Part of a small language model's weights: 334M tokens.
MLP neurons of a small language model. Each row is named by its layer, matrix (gate and up: input weights) and neuron, and shows model dimensions 48-303. Each number is 128 + 24 x the weight over its row's rms, rounded and kept within 0 to 255. Numbers have three digits each. A neuron's up and down rows have the sign that makes its largest values positive.
After each neuron's rows, "fires on" lists the tokens most often at its 100 highest values on Wikipedia text that the model never trained on.

L8.gate546:140126170111108142120128147138127106115172090166110158147169134107122166169137114170135117111125156144090149136123118144175164139100139122110151120129171123110118112145116119141141127095123165164182061114080148130174150107176120095104101124132098093131116103152114150103084131115172076114123138091122135143158144120136120141075126122132106137126166124143124127084156104120122146098156108115130120145155105136139108126119130156129119104140107128067111134180142125142122127128125147098126126112134170113103107089115106131130194129156095113144099143070135112106097105126170135081118142124132163160153116129146145147103101129116115119162079156120100150131149128119144157086094119085124157116125120107097160171114166100095110151157140120168122131092109123132137154113151102
L8.up546:140156130112140129123166143142116144135100126129089106115058134127112146132140148147130145101142155081140104142140147136140155167102122105177145143195119125094159134140134141149124110155118147137152135163108125110130103146136115116149102131154119127167107126136102167091148098142089128133172124095178181133129145132151102109138125100134138138054147118161127183140130116093116120132122136133125109097146115150134100146129097078110136070146099117117113139130158142115093151152105122181115119157100132091148128119109174091096143145147148164088196079117099125112117090092144094129101152118130110118111102103142119125081112149112089093139137123092131128083151184083123121111118117112079090104147130086116134110092145113128139122160131133084143158158157124141144123079149129
fires on: " |", " and", " or", " ac", "ti", "–"

L8.gate297:143159120117098115149125167138120081100147130156103131144127073146182145108133152148173126116139152144122166103144112103163092154157088104166131148128086145132124132142151174161096143129147101132145109114119111124148118143162131134110142158177160112138084113095116089104116142168142131109103167149116121161172106117135111166131107133121169135099152098076161125141123163131147110081139115067113128114126124108134108104138113160142130149122123156170135145122143129148085078111159129103107112124072119137063115130152113148116147126128154105117130144148159144134116118138164105104142099135129139113119179110174105148080112122133132118136114094137143108097115088140140100117199109120085153097126109160135114113085127145144160124122187136129154128151150130125150135114120099
L8.up297:122144099154141096180166122159132146163126125104126137112085160161112163141153146111116127127151134142139146107124130145118131098127139115134120103088146179125134142111088119116157143101159149115174150146130130149080122118126112173145100116102150112108160139101124143128132111169071136099157137137141158122135094114107139105095148155082132107111147085119128154106145105127150172118117115132170139173136121151143139114112121161092092154096110130102113142127140145149145105138081195134163137122137120139140120136092139095136163163069131161105121125132116161155124135169096109138153139140150107165136143122147113160141164096175165128126092131111164207147133134114162086130137157151149148164138094117194159152120113141087111153158145118118121099145117133150092129135130144
fires on: " the", "-", " Succeeded", " of"

L4.gate146:154141121121156148142150142152148116122153098141125138165162067173139126110098087145133164113106110096131149114125163126131151094147139115097114155160080101142142104137131163147128143139151113117112103160125147171145150132147146108169111117116122146147130077146131133118131128125170128147115128129153079184164105112183142103095166146109136134163122132128152115132112121089126108090123134157074137145173155119143161129103111169158112118127152099155175091139115104131122137175148140095159122110163141103139123138125113155088131124160080094138109140136137147163140092134118103144109132158148185074151126141117095126118115130147126136118098111141135152119134126070157135150129156113117111097100159158136108115129176183093124089156127102115123121103097104130110132113143144
L4.up146:137155079112119170133125129136099121069082149105099137135123087149158066101140119148129116148130113089120141115104113135128142153106121118154150178110136129121142131128174118121114133126109099139168078106129109121130095163136200147101110155174133141115117170135167114148085151098141147116168127132124084188108133115088120120113125102121133157162127124129135166110137172159181100117172165129100118141096119090148092123107114135111132087118123138141119097123097175099095134158165069118101108155140078109135174134128136120150104141143105140135122128108092110134133132158122134088127167148124142116109115164111114082118101138083090158129129147134131135172116138090121140150165149137140121149112124111172109118122136168119128118117141090121124100114126120127143124092130131
fires on: " se", " Ag", "gy", "te", " ag", "zi"

L11.gate407:153097122089127135120091131171097137106139151081126143145118101162131157170139150156149153138148147079123131099156136099114151139149120095123127148128122124146108128153101165169162122134125157130134118138102148136115137118145151126100134164130139126105129114202152122143162139144108136125121140144163093133112141150116151161113151122162105142112168160140138128121137142087104155069134091111070094133102165129124078151140157120139097093167120125100113078161073106154077137089119167116102102172153161149128154109124162167118148119152129093120110118120151135098109130126113093116089121173149169113118105112144123164127105158171112108099142108128120119097104116097118117163112101099127120104165159104114123106136155132088153162099154137148154119134125140174162133115122123
L11.up407:112101104125146185118150121125117119118179139109085152163066125126117145130164128147130110155127146109112121105111138096133164156133117125096169157106096101123121153129118174135136141127184159101133133127150117180152145144132136116122130172120114148131084128173131154140140128109101139156131134156134151130143083144087149123090125131157115112152165134162125125166146141073121136129161130129106096150106108092128118113138091093087152112212137123122120094129088111184104154100081156142116079136099155106125138133141131155144114152142138179137121105143141131099106146068078080103103111145095160142119113165134123164135089122114137142133132138143147112088079131116139160139093095123104092135145137130102127135148140169111139116144156117099143122106118159143144119115127119
fires on: "–", "\n", ".", "-", "16", " |"

L4.gate804:162140106136096085127125159133162096102138139088111153127118139101150105078135090130158122108144138153137136120117103134157099105146148112093094132125037129143146085146083158119113140091106119146122113178171140108084145117166109062163087099107137128112115141087137103104112157144100147094146173142143113122140152122119125139113133165088130126119111112129132083122086110147097145114126120156136133166147138110119091093110135175114105108133103104134130120122098142131144174106144122112182148149117127133097106129131147111142141144152099120150124105126132157136130164102141097107148137137143158125149110126143157093150168143130122145127098121126145121164125132142145121102119113114106127141105140124146173139146165205127148143138133144106147138179090183075146115088119121
L4.up804:101132154151108189068084130153132106148122150111116138159140094156099148133089101130132127115097115104144170126112109155095124079141107154142111118167090131110123113106114152126130139149135148148091150096132102180142154126102111116151156112128176100145161124130136137170127097148129084133108139133083103112133109120102147144120138113133134137147158127136116175111166107131165120126128122150135125110126111113176117098141163143123155117126124130154129156138098116120145086095114092093112157117125124071156150073120097147137159175130079094169157126159107095123133138132149129115154173169124138145149109152111111146151105099101104151128119117136116120156161176128145139155101132114106138160138140084146079145090145102099108141141106107167136118123096151112158109077153117
fires on: "-", " and", ",", ".", ":"

L2.gate285:156140143121138106129102186159119131108132094129117108146120134139136134113106119169161150141122136140106107147159124121159097132085120103136154146182107124140118134192071110167159109119134077119168094120114154109114115150182118111121116137123146124121111114142121147153121117126148138099089148108147137149177120150132124112123158157137086094123113107111135163151131099145133136072103123092133164147110091105142095090105138148105142102142134136129165154140080147109111097122158151128150141147127180149106125131138086104141121123095139110112127108094110154090124111128082094107137094161164146122135158102116118135136091123121102136159119134117125131136179103161137114111120111126153153093112142113100118109122150159116143189095127105120174157119118124107163134115142113
L2.up285:144084142129166119162118111122102152118133073116163149126108104154147149131113119135105151159180111135108097109100134127136126133129110148110153128134142125101097118155139102121146098170123130125124092109102101145114123126149127125158126112121159172148118172094144179187163145094102142139131123118137148107140120112144103144078130121113090109118119134144118128148131161129133122144131131120158167109148112103154130088075125112087184126139132132138153145094100140119119145140124132137141111137147108118114118158137101136053121100132133134138127087086118153102129107100102122131121113102114169129153152141101122117138077111132101151114190180123127137145135140104111111144128133108127158111155134099082094079132096102110114168111123153111147122098096172139140107133168128
fires on: " C", " rec", " F", "-", "4"

L10.gate815:090108146134128135128142153113090067133137129086100072133138109162119135170145170123159121118078175118147143108136169116147087127162099107103112150075140159099113104143130154139080113122097120113140144153133117148142114137140094141118152133127133131132098099113108120128142120143124144148100164128164131175142110151171138130122114108175089132101120113135133122134102091101134112099146085107131131097087118141080125137103120119150122103116159163139112174168123127138129091171109124097135149128145129104134099173120109121107139115175144102101163089142156145101137103143151124103141113104128093126153114112138153107107169132164126129152094116152097142120128129094147081163160082137084154098147108143109117137151117094146119131135120130192169147151120140124094176148104141
L10.up815:135139124117108109097148162126092115120087135147154088156107124155086129129146131091156163100161107125081158119128126108147114147154124098127107147147128119150125110130130126135106123055148075095153115132135118108102098155090144124153097141138137158094123160136100126126177131147122130080125150123111078140126138129149153123104135126117110174134100162111137127116117134165111093138137072129155161150128125157126135155147140142128095159086167135129149128113101151127112149118103149146152120133165176092090115118162088107118124125147166123131164130156146113113112117123163140104146116127148150129121143111129190087133147131156166077126096145154159100131094123128138140086131113111133143148125141107149121159117120170119167152171147159132106140104161054122096144113130132
fires on: "-", " His", "s", " his", " the"

L5.gate671:128135114121114128139116150129178082108088137131120103101078150153106099093084096161164120098150132139156092128153149124160141145135163116103120135143088150152138115131103148143137105106090089116127083130122133088165120146136145145091128143096104128104119141163126133105119130103134144124123161131135100128140161137138134155089125160085117125155094137160099088117142140115135143109131087146132094069164132145127089096084125162170122096094158087145117118135114112146103185142170099120112128141140113120120147116133145143141117136140113121146117151126161124106107166129103127151146134147145136098149140101149154170096106129122164132138168131153121090142124130116139128045134142100177150133086165100120093164106144145129159159053118137162120143113112133107124150122133102
L5.up671:104100102106161181104113117092087105086130118159117096140137173113104154129091077171147174123114173125122133145149162069125114113105130117085130126155118135103149128123142168135104097126092099172152128176176109110124092136125132148133118164115086125154130138143103106163121114132110140131110131122134172121139139138172125139148161145164136142152087126129087132111144168159173162117117138080128144123096138136118156133101128142140068148092141149139129113078135134152130144156145126099111133170148109119156129175095135150105055106124176117120112143133143120134115181136130132135099128121136146134144161160137106083095162168124168144118087146102126149134092138154103148101124143122098114130161132104145125115135136073175137113163133116098167155125139111155128100171154129
fires on: " that", " which", " who", "]", ","

L5.gate482:110141117148161138150108143119147099087099152108128099107110145111157131102110067171132135082136172100154133148141097086106121090133111131138144120123123139111140074157132136126129144111097112125113113151131086100112112152112079107095147151137122129120134128120098115103125089125098100091149136104112107102118139092124114139147130136085091122136118078096098118110122109130115132106102102132105095170127092134132112158168134133107068137128108063149165182146136136083136164125117113139135145143134162084110164187135140141128111152157114132142131151142096109124138168121149121156078126118114098123143098090111105155122107103145078132128125087127120119107116129117147117135154102120112137131126150117118091129115146113114168119151157147109120154206149087100146140142147105
L5.up482:141137140136153116065103123141127130136094118129127085119178158120143136108134111090146126153129133172124104122120160093127124128152159111104099115171123075172127139148156148139161139109138126149105083113124122150135159076139130140149077153099112083149072111160123105158109115135139145154121121162114149118147097100152102126152097129149137119123116164172141120148092088127164166105098139092138141138151128109122167129107107192136129129083143131112071122120166122174120108099190173123087081114135103106129092146123109138090106141109070089103140064122093169083144123110110131102115134129130088127146109154164120107152130088105119087147149112141133156124158152122103103113140151113128102126117156119098083144158119098183111123117119134101153156151073131134137120152156126
fires on: ",", "As", "Des", "ae", " because", " While"

L4.gate186:144102134135143116133079156161166111093153149121092099119152139142134128115140148108175146104104185175100111081148159099145087162107150167135155167127143132166146147141124130135156165087087103114103115123105130141080123162099170133146112162159112096139128091145122103132146146185162155136116178140156124160143168129154130128126171129149133127174134154118162119120095118170101131112114080130146117141121127177156104137128136191122102114150119092103130118133146138104132144133125127111143102106123150176162090127109115125152137132144161139079107171144153129148117113127156126143117109145140144095137135123162133104126134153148127121170120122078175125117125084084145111132160131083137130126110133133127162108123148147148114100145106093118192127132127108115144127114146125
L4.up186:149127123071150138135167118160147132121126098138135130094111133112139128140156169121151124093163154175099133097097126122118112160124142139132132137177154122140122133162116133151172146103137115119132122112126111155117131160097128115123115151169106102099172139136101140110139140152158109175148155139106142155147150129175139133135132126118160135160125137134123102116110113173106137129142118136104084135112108136166106147122136153111117119151118143117140108126178151106111102163093138110128130105080146132202114191140143116084117103150127168088106165128087108159112159133134135101120083121103133063085120128146155106130164117129132117125114163083170146115088104105127145114142152125169070190138096112144133141129103155140112087125094133148107132128120099093127130140138119
fires on: ":", " place", " –", " married", " birth"

L4.gate308:136173155133088139134135177136137131141121124164067111114100081145113137121160066130132126153128111110157136146123157169128136117126146090132126140125119140149125149130129133111126137105107123128121117093133153129145147181106169151151122138120130112096151070135144104105108152167140140124106164139196122155176130156152105153078142100102134117127114118164137104174155107080156151081138096124093138183111146160150107146092125138149148102124106122132123113158129141107144117141088106167079148137130124134133107135109087172126105145162091083109121120140139122153159124144091123133121111175149125103131114084110075154074084099150142158161161115150163111090125159124142084113112175076104125123098143139136113115125154125133122163155119091143143127086152149137108181113084151
L4.up308:144114175103113127121121125136125116103151084123107121131134114118141145170167138117132163130107150129156126073138152138113130111126107087118059078129113100122143138158087152098119128112145112162111134120163078147147097120111176067181151133148163088160128179111154143102159128135137120125116136130137146096102086168120130127140132113112157137142125145103139160124159113116124126128135122135153151154105157133137145120132129117135136126154089156150161117140151131131099158144134123101118152149153125128114133135132111161144108137152147101160144109137172138108110123151123153146114120169080109172141140135085114108141136134117132115091131149092133123116091145114078117128136138147141080111132150126095163121113140126138160135104099130133133127097124131147143099161143129
fires on: "-", "s", " up", "{", " down"

L4.gate771:160143161186120104121132156110131133105104136130082122113142130110168110115177116116157148142149144132134133138119141128134083132119121084123098134132121160111127159108103146099158141133153092112141144102128164076103108134104088127104141136123115129118133156132127109087127150162107118130145131137184184147140135147136115102124136136080150114122096137139108148141130161189150171103101118111122159163094125144125093135122123132114122127133093098111083117124111122141131126154108148168148112146102158142142109094133121121144117156096095087114160089094113163103112143121143133098178139153126128159104119080125143132107143103153129111152112132144143103138109135140155150132134141092082143094119194095127130153128129134167092153171145153095091149203095185144141184093128143
L4.up771:159124132131117144131102150132109150146145125156092118108152139114128125128124140164125119116169136132102131104132117095140182124131121106125144142104153144126106138117165140138115079113127171130113124128113131115131122116135187152142120119126122092143138164093112170113112141128170139141138109161163194140112139117164151138123129131138105126157159126141161103104178129137104111124109104146146129116143140163134127150134152168142080122155109121082133095131167122123115135187189133145096138119156090177172118190141115108123140139112158099105132094084109096141131077170178154157107092124069146158118123116133151083072137138124112123150147144150175090129110153133154122121103176148140095077135104118137147139126159086108131130109169122144112120164134113124142093112118107
fires on: "-", "/", " and", " American", " /"

L4.gate26:149155112117129138124141100150136138106120119096119161148084068134123092108148170156090106098157141151103122112137100115131109140143139110110147153128133116101133125137099112121153142139154108129125149112088144140143120134142110121167088136137139159090149106143144144095137105171150147130127155156153088114139159128160126126132164168127114080154139073101118115084113101088160136134098074122126164117105180155075127115102137136110169128128099046134133094131142106126109142123156143117172157106111127137120108126171157120092105122149111140143074119157130167123084163124124143094136131182168126122119125111138158116072176140158116115099135108094165129171107126093114156147100112117154114155134138125154131122076143165154111126163123108163115078111141111134115120113085152
L4.up26:143117120105121142133134138166102147146126118142116149104174127137149125077126140144158104130143116114140147117131161130136133141151130117146110114173141089128149126110121105136115141132122090073138146093158108145111087143077118152120192129104137164146150122122117107102127137110136161115115151114155101148135143135146160127121133133094153173096114174105114054098157107114186095143088161145142114114116119122137112155138144165160117159143140152131131098098153158065119118143081127147164062160131070111169110127142139150112132120136109130144120167133145112173125109162084095085150126143155117130140091164138132078114086153130125143101098101139144132129118117125140168110082147158153120148096146116113080165176160111090117107135143111098148122141115147136145146114142122
fires on: " of", " go", " is", ":", " was", "\""

L11.gate713:093126090120095151125100112116143102120183152169127131091127116055104129086110153185157123144105112111099166116132146136095127115144148100115088167133076145156187086175101100132118162112102137110180154190105120133140089137092095135088165149113090124143118101102135167100128131126138086105115125156118073123118139130107182133154110174108119168152111096106115133113162090143142153113120130126089133140099157138111117143122176141072087157139107088123134151153149129172137126135136124107127101131172147147130161149121120122144123109134113128138138145131156126142069149122109121123144152161157147105117133135125097092143121115181136152131100123134123116163139124126108128139140138124143129065158103081104133134128165137131157107092135153103123135119127114104137144117119168
L11.up713:156120119129122144142149080141086112128101165111138114138142082128136095081176126134143142152121139100126133144150097130152179144104155087092126104149107138115166154113136136123079176085135104161130103132139147128156091098092170116139164110098112140141129119156156121099114143121134122142141121086145095082143125096129137136087140142119129109085127125152117140145081112121111145117088140121138182127134141099127131102079129169074144169112108117147111126125130150115112174148128089137095136134107170134140128172191103132106085108113173121152154116178148134098138146142130095181105154147113108146139126130106109100117105149150114138120137142153098074129116115132125139128172137123136142144150160140112147136119136118103132153118093139108167111087077127108103107149134143
fires on: " had", " have", " was", " has", " he", " she"

L11.gate424:107085102147153123140090155142115115132110128108165122093089142102148139136089117147113101096128077125128118136109123142147158185126144121173112110142124190120133141130107155138122159134161127147111181101115092108113086115136107117136089119110141151157115146162107101122158095140116130117105164131067147143131074119140116135128148160142126159100113112175128123116131142139132138106169098158103136112154118099172125145163119082168129135106139137092128126095085152124106083173066121088142098122140116089113166150108150126132140076116116136144176112155143131138120132118122162093139139101116152101124103087134164147165111107104117125140133170161102135140121084125108079156126144153132114131114173132135094111130096129157098114158127115109112179113118121107127143138164131
L11.up424:111130115125159095135101102097147136177091103122154131120125126122134165102127089132139174067154134108110117132118156104145125184109181151112124100139139132118066138140163093132138130139139146138175145140120138140107120138125145155113083094117150175119136137119152136108123092131081141137144139133109128118105112108144136146123141124131123103093124152127130127114128096105108158128128112147152089117124100107124128114098106095163143090067094092131155127115102155142100116176128103103135157096195149128129152130101164085144167098051116126147128132135163132165131148116157181152103133148087102117148108113123167127154142151100113108125115109141142167149109074125085120105102133135122143149153154128114159090147105175171135198107104119131164138083134149107130131141102175
fires on: " Gu", " Ku", " Cha", " Ja", "gu", " 1"

L6.gate297:101150176136138139119109170130186142116133150150064142117118127132162087122159071086145150105095155140144085162169121141154141102103116075173141130134095090139134120113100129140157109164106110145145123122143150144139108141148163143139100117123132126130087124112108141151096149148104109101097147148163145108139077134123119098118117116141157115127127119155092134139115087136159113087108123130129143134126173129142144093125151142134096115159119106170131145165088135146145114143128160133132169139117151113156112120131146118116154150116111104120127133107138129143115112098146082124153134145115113149141130097134101120189112110143139120148103101125140085155128140126103179135081147085114110135109146131112109136140153136110087140169127159113136131126092150140152146121115093
L6.up297:137105156141148123076147130147126146113190110123123138121154116104124127136163087112126111095150141115161132068142108128074117151123123075179136074123142136101157144144144173129129151191110115168106114100137143118139126116135131093178174122141142107129126120138108139128105138105119135132130115119138099084095135133136067110135133122113124141102147166135150146148162084127157143154147106154110147127125148137147143126167108104088115117146065154110128085142138158122101123111111120106116124131120108155122127138150128101112131134142106097149185132096129127151144152163113144121105112091133128137147095140164108092086121085141150086106100082141164152113130161117172114125135130147130111152117120094144112177101140165137133132164117162122147135072097133136140103100146102
fires on: ",", "-", " |"

L5.gate716:114122162129127163113089118128203117146121129101137078157134149128105137108111106138158116157108146181123151079130158099124109085142156106138133145124097132117137128127145122124130136106122109148118161108131106139088167102182151116136114122100131103148100064161102143137114117156137125131133147146144127141126102126114134130113174142128151150133130113146187129139137111096143139101130093102117103157168119155110092110147127166169062086137088120123126159130129171085125096134117167140096116090118134169162142082092113121159136125126071087151132167120118105113120129100107135125139144153146136102192144110113098132130113132098100117144102150139119146159192134152153152122100179052101120098125130122151100146115122189133166149115115113099147103134129093142145111149137118
L5.up716:152137158150110127122110162139129130111139115141090113097135125142152131122105081125133097106118141111102114127116093164088121066133132146137108128111125131092153086103141156106122130161159141143119147131153118140141159125110127161123169134136126130123137115173159100165169141135083111103133124130081114108110139114147119178132095113143165193123106116144147073104156103118135098136121141132143152132103108130146141164151125133119162170156135134163141167074119136128141131116118153073117119086154088135167104125166136119107089108156094116144128133117134111139144157105116170157141105109102091096151085127099086098110148106134125130115113138111113130080143178181119095187107135107115133148122134120157114137104113093136073132175119145176152109122130181140127112131114137
fires on: "|", " and", " but", "ground", " |"

L11.gate527:167125107104156112068153128148086109137152161113130156127155173096173136105107173121118132120137116104131163113107148149103127108133121137143101107137082109104166069155086061169104151101122128069152134117114070133068088145109104121138100149122121075172115086139137126113146112132111128108113131151111156164121138110125132121128156128097089175111118118143116102129149161129150100132147111109116114152100144103124155105172092101125161131124152145123109122132128097106077097084111127114080148130151136068126131125162148139095151133161115105162124136106142124131132119082095127118137154122090134177123086087132117106095117146133112150105118109133112122149103133134099104098109127121139145104174139112103129130142134121150151114132123154083157123142126100102146156063152137
L11.up527:154145130130151096112118138148134129138085126138105150103146099101122149151160110119120177129171148121121093153066154138119159132152114089147133129104141143136088146086118124154127152132127111151134190157143140154129106126113128116142121106115140133123087119084132107151152146160094137139105143074114125109099139126095117135098167134124137125114157093146104153118145113169106188122080118129149119158136127092145115134134146131127142105140112085142106129164119104121135152158136123084104132123131183141096151128098133115125139105124184098108155156132097126127117116122121163168167119097152126134116129108096146103102150102110120193124053124125122152110160130095163167133110157080159140142127132127138144086164154135128122090134054149070145094116102113113139148122134135
fires on: " was", " He", " he", " his", " later", " or"

L4.gate41:127156132173152149136114085149178173095145128072099164165114082089135130089151147161146112139150111129118127135122130114133114122109147084149139136134121132096102136173111121136179151123132118127158145131141146123113142126124075111115120159106138102133136119138161115129109135170144100141117162152146151097138118129135165120142139147175138090141164132094087139108112120157134116123120095155136112134139173149105101158111086145144182123123091084125090143071113131116128148131126126102138141147081126156120111138138088137169125165147146133118108136113138136116094150110117089101116154134109119112153127126132141105150106183124078138154092120098154133136147121167116155099143135121133088136133186135147161121128142100182135128174096090130164092144149137151104131151132106
L4.up41:123116113118127132136101142164130128123113127124106137133132124100181150101140176146111148166106098098146132133121143116146132111135109137120108115111109157127128090123115144127150152111146122124117092130118110146099112138092125110171132143106136108119127178141095128160162145157134147138161124165135152140110145132153164118147155089147142090187100124097153120138110101136113146152114125119140126133109130122169130120133133163091107181146122143095076108104162119099155144136103118129115139142129118116153118135096084098098090092157172142133119183116149130166108184118136091148066143092134180135080120107091148100114166188117122133152127159102194109151129105149121103064120111170154099143093159126142136107158118098159140107163120111125150127137101109102109102148134131
fires on: ";", "\"", ":", "up", " –", " ="

L8.gate701:143118126084098161118126129137081119124134129142117154116109161135096142136145123135123122120137143093131100138154132108137131126131129059151140151148137111133067137141167113144147117091132094132152136135134127129132130148115119128127120155118146123135096112108091184135082143151090142084116137130120149133117132105137112150097159170126120156092142124122137097091134131151110154088127121133140130132149123163145123089166142133161100127101126105105179083135125154123108142125146160115149101120142175182114182112176121152159144126140153099143103111141119118114106105099147126103080103133203181144138104110094129176040125184170126103118113130116122115142169128128182146128115164066116088090117128126134125140110135122115112102106108130166119159158145135109135136138133107
L8.up701:126140091105105113093142126150150190160143134147121095130129136122178151131092095126123141119184171090135112162139138144130081183139140075121120157158111128111120144127124092124126137141117099143134133149142146089118152158097115132125147087139152108130107108121119130120092130098120116134140129104063122154119149180125133141101120170132107129157108100123086159086117145117124166126108107133094138150142147177125136153109124148145136080099124130133166135055157125101127099116150127163109113157104165123106099132070135111091080137102132124108179140075125146153124177162151118095115137160110146088174105112127128122124155150122104111142155088114136090115117178163106112141147118150134134084126165142100130146121123149157135153177154113134116161119123120147105120108160149
fires on: ",", " and", ";", " |", " to"

L10.gate275:096146116121135174093109114108105085101105148161110101140146130125178126131116114126117108072152160159120102111085098084148122117113105156133127127121106107126110144126120166113154111102125082126185171096154147121143100125183148103130135130154144141089088168114119176113106129132144138125101154113154169145128131144122122099105120124112118162119160162168117103128112150135170135136167128146115126142158147118072079160111158176135102093094149110126138156129144076112110126151167116117098112141177147128145164103130132116168148173133131102132099138114123133153089141145170162113161133157158090138113145128115183112136156131131157164155083121084131105144169130105143145104122160132104111114155166118149099116111134144131147118168117121077110136189099145151110152159126157
L10.up275:142115123129152140138157172108126120158118167138120133148147148102123157128133111153169090129154156130126157091161130102120113130155080149120116128126146160170054119103129131152184111127133130113174121075112149101150114121158132119117141184134138164096141091122116164139133096161136104126115115149109169176122113052122118115113168168143141135156108114135144077129101144160119136114137164153121172162108132109115108163169134170092089088101129128163161140102116133143125113149147132121133145142175148132150140118135151111167098106133161137144124126086137149155150101109121139119129126103133118141111135088125134088115117126135119137178123132131150104110143129138122150073160153075146103140163138136135068103155079148110118136146136104140102120157135138153107114128152160
fires on: " The", " the", " Republican", " Democratic", "The", "s"

L6.gate174:144125180145113164107100115151177101101110161145081125137118147131116123100114099131106148137135179136144119157118097089097130162085122106173120125191071090137131129157101133138146121135127106148124093189137143142125103183155126114149141125092146105142108117131086136120123171135101130129101147118115102170145126147125118158142136124091127126146127156113132133107116109118136114113118135141099094100133140123115122114124087173113112094113104129118140131110131131148145136108097118099107152156156167130182155135142119095106087142158125113125150177118129149109084138122149111125113139180146132122126113088189123135146149147121109093159099108091136117080109156133146145093151162140125125119132139158114113144114190168165133124151090156089114144121142125103121153081147098
L6.up174:111150146146178130103155164104101129090176149119110173125166149172097086173140112140121127152144092120138153118137103109125115129114123146128129128129123147133142147150137114132197108151118144113119121100148118126110137099199119110160139091145113118138116102160078128128103156140145143137160135149153160113126151096167089123080139095113151125135172150157130125086139097104119107110132106109148165132157130127129132132103124094077125105121083176130079126130122119111083123129128137148149153101121138160113110138144132147129116099127088100124152128106111122143134074200084104132133104107156091166116142136135163091157115118132149134126156121124168115177113129108146107099133180148152126133139187131164137104162124134144126125185101132090176077138131138121125151128140117
fires on: ","

L10.gate547:149108116162128128140075126153085161135141122075102142166148121174122124137132172149126144087124167123093173145116112117147127124104159073107129129102147159113113110165179164158137142112098109134136140141135157111159106130160122115118126109121136117132096110134151099115158159097136104157113165122170135095092126148162074145132137117104095130107112134116138124097112090153120149122136092124092131131101114135135114185088106148158165147107097152146139108115146121109159166103115102127116162168130110121128101198109118133134114153162092126125165144105113138141084120150096129159140080134132138125153093093163157072150110172088089141165099150126155152108121085158129108117160101154150099117107124111152143111122133155147104148122161108120150142127098126082129170150086138
L10.up547:162168144173123147085147116113136120114137096126136120121121144108146112098133140093113157112134115182130122151168197148103095136104142147211091134144097121115092141158112133130166149100150101125164096140098125130117120127139109095099146142091126103116134120121185141168140096117090139158123106111117134118131100148170120119164098132098138055177101123118123089102161138135120152151117121123130105141128186100110149075144155141146137137130114118168101131129118157132122116144108110120108106153115117131170164103126155125111169101101122128130111115129105124135156093097113125137123085133164169117139136143168116130123137147110145131116157090106144117132121152162179150079133125155139091130106115119155114143131148143137172084125132106115190160129122094138129111114120115
fires on: " where", " (", " that", ":", ";", ","

L5.gate35:139154102142134150125132105103169124063103129165103088120158171115077118114088114130102189076100124120139143191165123115097112146110137119133155134116116151147116151093105164132092126128116098120118081131126171114145097136154112119120126164118131114081097103180064098145110138108061124130167110122132116136133143133173130144088121115163110116150110122123133133124158129128139158158130155120093120128122134126127127102110155125133100099111118129143113146147142121134128096115110103073078121120132130116117156136136147090098107169155099137123138140139094143091145126111120105155126106148120099084176111123145114124159140103113135098132094095080161086070096151122103133103128122104147136159155159149117142151131135121156140131171145140115108080143094123087124170120119126
L5.up35:138107141104139097100126120124095120064117160091133153137164147137125101169146119135140168115134151149168116151102111100139121142080090135102102122129145144120144133120175172161135142163120158133107108119137125139169140152150108151110147140136075144118104116128100105134102159101150154119124106085112136178124145122099143168140129124119109129123134112165101161100136163171166132090144150106107149136127106062124106157156148144118130108099137105114115151130123091164140138089137137149129103160155132162112124157129121103112137110159094106146102078122081139098147112121107175117086120141108098152135124129158122141112110085138155140115069076133160121126142151118144125115130084112191102119131156118134097115135167097203150145153088155078150164146113110127143144144139103
fires on: ",", " who", " as", "As", " While"

L11.gate221:128142125134085102117120157157120139153114118110099089127098100135120110146089139146122108106158131128119122142105101136161080138149111118143099112125106143149171111138104122167119117118116113145107119102112165109120124155149152135176097108155145145142151095124133152139119103131138144143087152116187122138135121151146141098146126150112116105104139123122116154112109099097117138092112091112092148137139167096133064122113097111138145163148141098073131155140083126136100153128116126103148179163146133110143134120115139149118159113162111070129142113125129132099083140154129094104117127179100126123147134117087125096120100135160099123159167068134136135123116126135122115153142104110143118124098155119137126097127194174178122193119099117131145123104106110087147126135065140
L11.up221:118133118093101176130130135147120165120127121142110103139117093116115117122064086157115112133139115180127115106096116087140104150145139105081104093079084122149112104140126102150114123130096130120128144099097163119174134145107115108163126108144114140106152153109171146137142116127178086146130145119168133104162143106133143110104101126126162111122091147165138134152152120112161112135154098166133130075060123105152134151126126095132196109143160156162162144109113091126096150162172086156167134148159124105094097136148114140095136143128132106140154060091116140141151144156110125150150146152101141133138134134092160148102095089147118144131147153143092169165152102132107142104142092144123123151100132105115099094112112168133102114129115128124100150075086158091105131142163160
fires on: " C", "-", " p", ",", " V"